Weights of a small GPT-style language model, trained from scratch on English Wikipedia.
Training: a variant of Muon for these matrices, 492M tokens, 3754 steps.
MLP neurons of a small language model. Each row is named by its layer, matrix (gate and up: input weights) and neuron, and shows model dimensions 48-175. Each number is 500 + 25 x the weight over its row's rms, rounded and kept within 0 to 999. Numbers have three digits each. A neuron's up and down rows have the sign that makes its largest values positive.
After each neuron's rows, "fires in" lists the words (lower case) most often at its 100 highest values on Wikipedia text that the model never trained on.

L7.gate208:482498448478531558539423536483458449571486534476481477491532482495551501514535507497534492516504449469475524453511490479465516486466490528478488482501495512478533489470546482494474479491489515493528456507518460510520441510441511477535523484524474475478466515505496509490467490503486496534487519506499540475509492518570509527486474531490550452498474455499500500477485523485495511519536
L7.up208:511553521469443535489515525451527500514427494492479484502510501530517483520496504468507524465503471499474512482497457525535521492495514484520507526535511502523469507476538529489533471479490504519508484447476463469504515528515528496509521491529482505473475488524493439508467474499495498529530488506522501508469556519473477518507467513511487522460493485485515514500512534496521511481531
fires in: "from", "to"

L9.gate528:490493488476481478537498467485484477503464476527488477491476519466575411511526513524505524451487529472496511445475537495502546507507550487492499536533493496482486513490522496479460521488511477472479471513485477485498520502483511513509502496507483523527512480485510465476504527527516505459511493480463479513504471569525529507488531496503510463504484473492478508507497519507494440476508
L9.up528:470512495504484477525466520524528503539509499536442522479541459515521519514478479480513529503477498476485543484491484482490462497508515525520488528480557514510500502509525499547554528494522486491537484521478485484542496489533515497500514528491454515514485477474480526526493489489543460503508497532455493517484509494482545533542518507546514445463498516504516505534497531500494522518541
fires in: "to"

L9.gate41:462535505516510536524487464535498519502470500518456481524465481485487520532506484554522518501517518506512491544494514499479508506500519482531494500518517549520486467527472496432462475506460441478521478527492545530482472500497509494517497537488460544490531479519523522488516505456465487460525552509456533495462477515494493462500539490482461531533503506521482499482523498478515542587519
L9.up41:508527519478541504512467474527469523498488542433474533474491524564516504526561491520491509460494521480495500525511509560502483469517489534498521513515495535467521492487533506475435500511475509526514486464511497528475498497496526505492514528473509515486511530509496515464513506436510473473462535536535503539467437483555526524496521505514542502499489446524500519503507484548489483468491
fires in: "near", "on", "she", "human", "it", "he"

L7.gate230:524480483522479546497525478499490515496507491483538517481528512490456500494526479524491518518477525475472511496485518478463493509509484502473486502474482494439499530513529440432484515449489523517474492474486465484491495477505489483506483478487511518480503491497498489497497522477501512510494506498476506469507568504477479532494505526496473479486542529428492546532532507479502510481476
L7.up230:520518516521509521491469499500541492486509517493481468456511497515496535508488529483489508505518519485485529530535474501511512488469485518495488565494522521566518516496469482506527474506537485506485510515462536500475496502520476524543497543455535486491512503513468489488531519539458486523552483451511513515516517518491460490496497511541465451510515523483491509501480518488528502499521
fires in: "during", "this", "career", "between", "each", "episode"

L8.gate8:503488486555479510496476508520482470490500531506473457487499498516500470527470525496497523507463512507527462490491463520478516510494501461487503481525507474519485531526548477463483509481494474503512434484485483480439506500506551536521470484483492489498447478521494477505465462494507498487548507535472507552495481472559521501533487496499497490494462514504499480492499513516450491517495
L8.up8:526539476466481542504489531532508481474497490497487508476519535535461503511480511478493486505506476462489523507472501517487479582524520468518472461454523476512473475522507495476524492480468480525542475474474513462520494527504506504512531442467522516498503496496542522509528522463487450483518535515533484494502504502464519514556496486505562490477516516478544506456507502554476513485482
fires in: "to", "under", "give", "with", "in", "following"

L5.gate542:462492505498487530516511502545493495509535515490444473508520480480535493482438523489488486515497537486459497495473471510508551492493526464519471454502469581479554482534528537479503471492549538493508458505483478479510510536476520495474485511485508471520469513472479473486517498528467468453502479528486492461499506491512490513434510506485532508497516502534476512509471467486456473474508
L5.up542:518446512436490500499521463475486474492548446527456504478488520490475522475470478516481516449540508520489483505478482485507515538509490453489480496500526481494465498536518525523528495456541526488504498478467509525527549499500521495471498508486490523531478476491502503505499468537461485459480480537494503493537516495501520498519523539542496490534508529481521460499471480496484495495515
fires in: "county", "country", "chandu", "village", "coventry", "uttarakhand"

L7.gate217:485535495514502544495472526504481485451518522490468490495505503459479535513522495461500536512541498492491470503489499506495449460516490511542484542523524454487514512526505475482448520500505510492467476534494480501512551482496496522511552525456488516468506499545487479552496524473481503503472536524496556476440522514538488491494490495534493491529508469499482486543533480471507548477481
L7.up217:548490451510494483497463498568518458492450486492508505488523498477551498526524454487502521496462506467521499523501536505550470439549482516509482551479499488536500496479468516482471489491498491466470500503516489515487517497518483508523503494475533520472512507504476541516458517488454457479487544501488505512493532457497510466486486508543529509529482517472485454530520507554480489499469
fires in: "he", "career"

L3.gate213:500516538466515500505499477536475456485485498486504474455507529502493520450492520501524521505503498510484486526483519481496496510545468528485517466532536459505525523572500475500504496488504485467472533514534475483478517500527536515495513518529484511496533475479491543476491539462476500508477551498496496464451501520521494481529500523491523513520479482475479488515476511552519506426491
L3.up213:515456450510486478521488492499458535477487508490509513485502557501463495503510471497519481508499473514534509471480539468554497487488519488508507534490511467516512512446511488476481468520496489511505510515511506473519517529486514499491491497526525514507465513555501451515507502483463486487493483503516505512499506489499483480494466512520534523490474491475504475497458488516548489528486
fires in: "she", "college", "he"

L7.gate640:488479523476489497482512515520497537492451541507503536573508525460470498520503511478518506476504476503496506467448565511496523487480487513476498485545487480519508508522504542501488542518473505491526479490508526541469496457487529472555532514439472490515529483529478535495480509497491516509458535495479505531512481498515523527467479495469532497494469504501507503542515510511471493477506
L7.up640:510489487474533483523535527474527488487525515500542486454513496478460516516500509473444521486521496458462479453446517508496485502492509473478477502498450501540515532494508468532461534539483485462458526564513505485520495483558524470471493478475541478485510490538507436483477493487533551473460520497508502509478514500484540518483515520534454508513486505510517480519489514473476542535470
fires in: "they", "was", "is", "while"

L8.gate37:527551523498468496527471548513457483495521506497491452500516509533539531511478515479513514538487552473506490480486494538513539524484468535517537484508483442477504519505477467501482510462505479485491469530497538494456503468509527520536499541456496547498484524499522534486507512502516543536487545500515524505502533463484480535509512457523496493471463520465478469509494461456534469512518
L8.up37:509502445451491509503490509490525458522515506500491509535509510457500465528508506500452492521503495515466522533527559533472473485480498515510491496481487494477479470489499554479509541481478531463486518505505502521473524533441515490497485515501522499507492474522502517507555476481471513541498520518517503535468492535485509442483529503519549474470513478490499510501455534488497482531523
fires in: "he", "state", "day", "held", "death"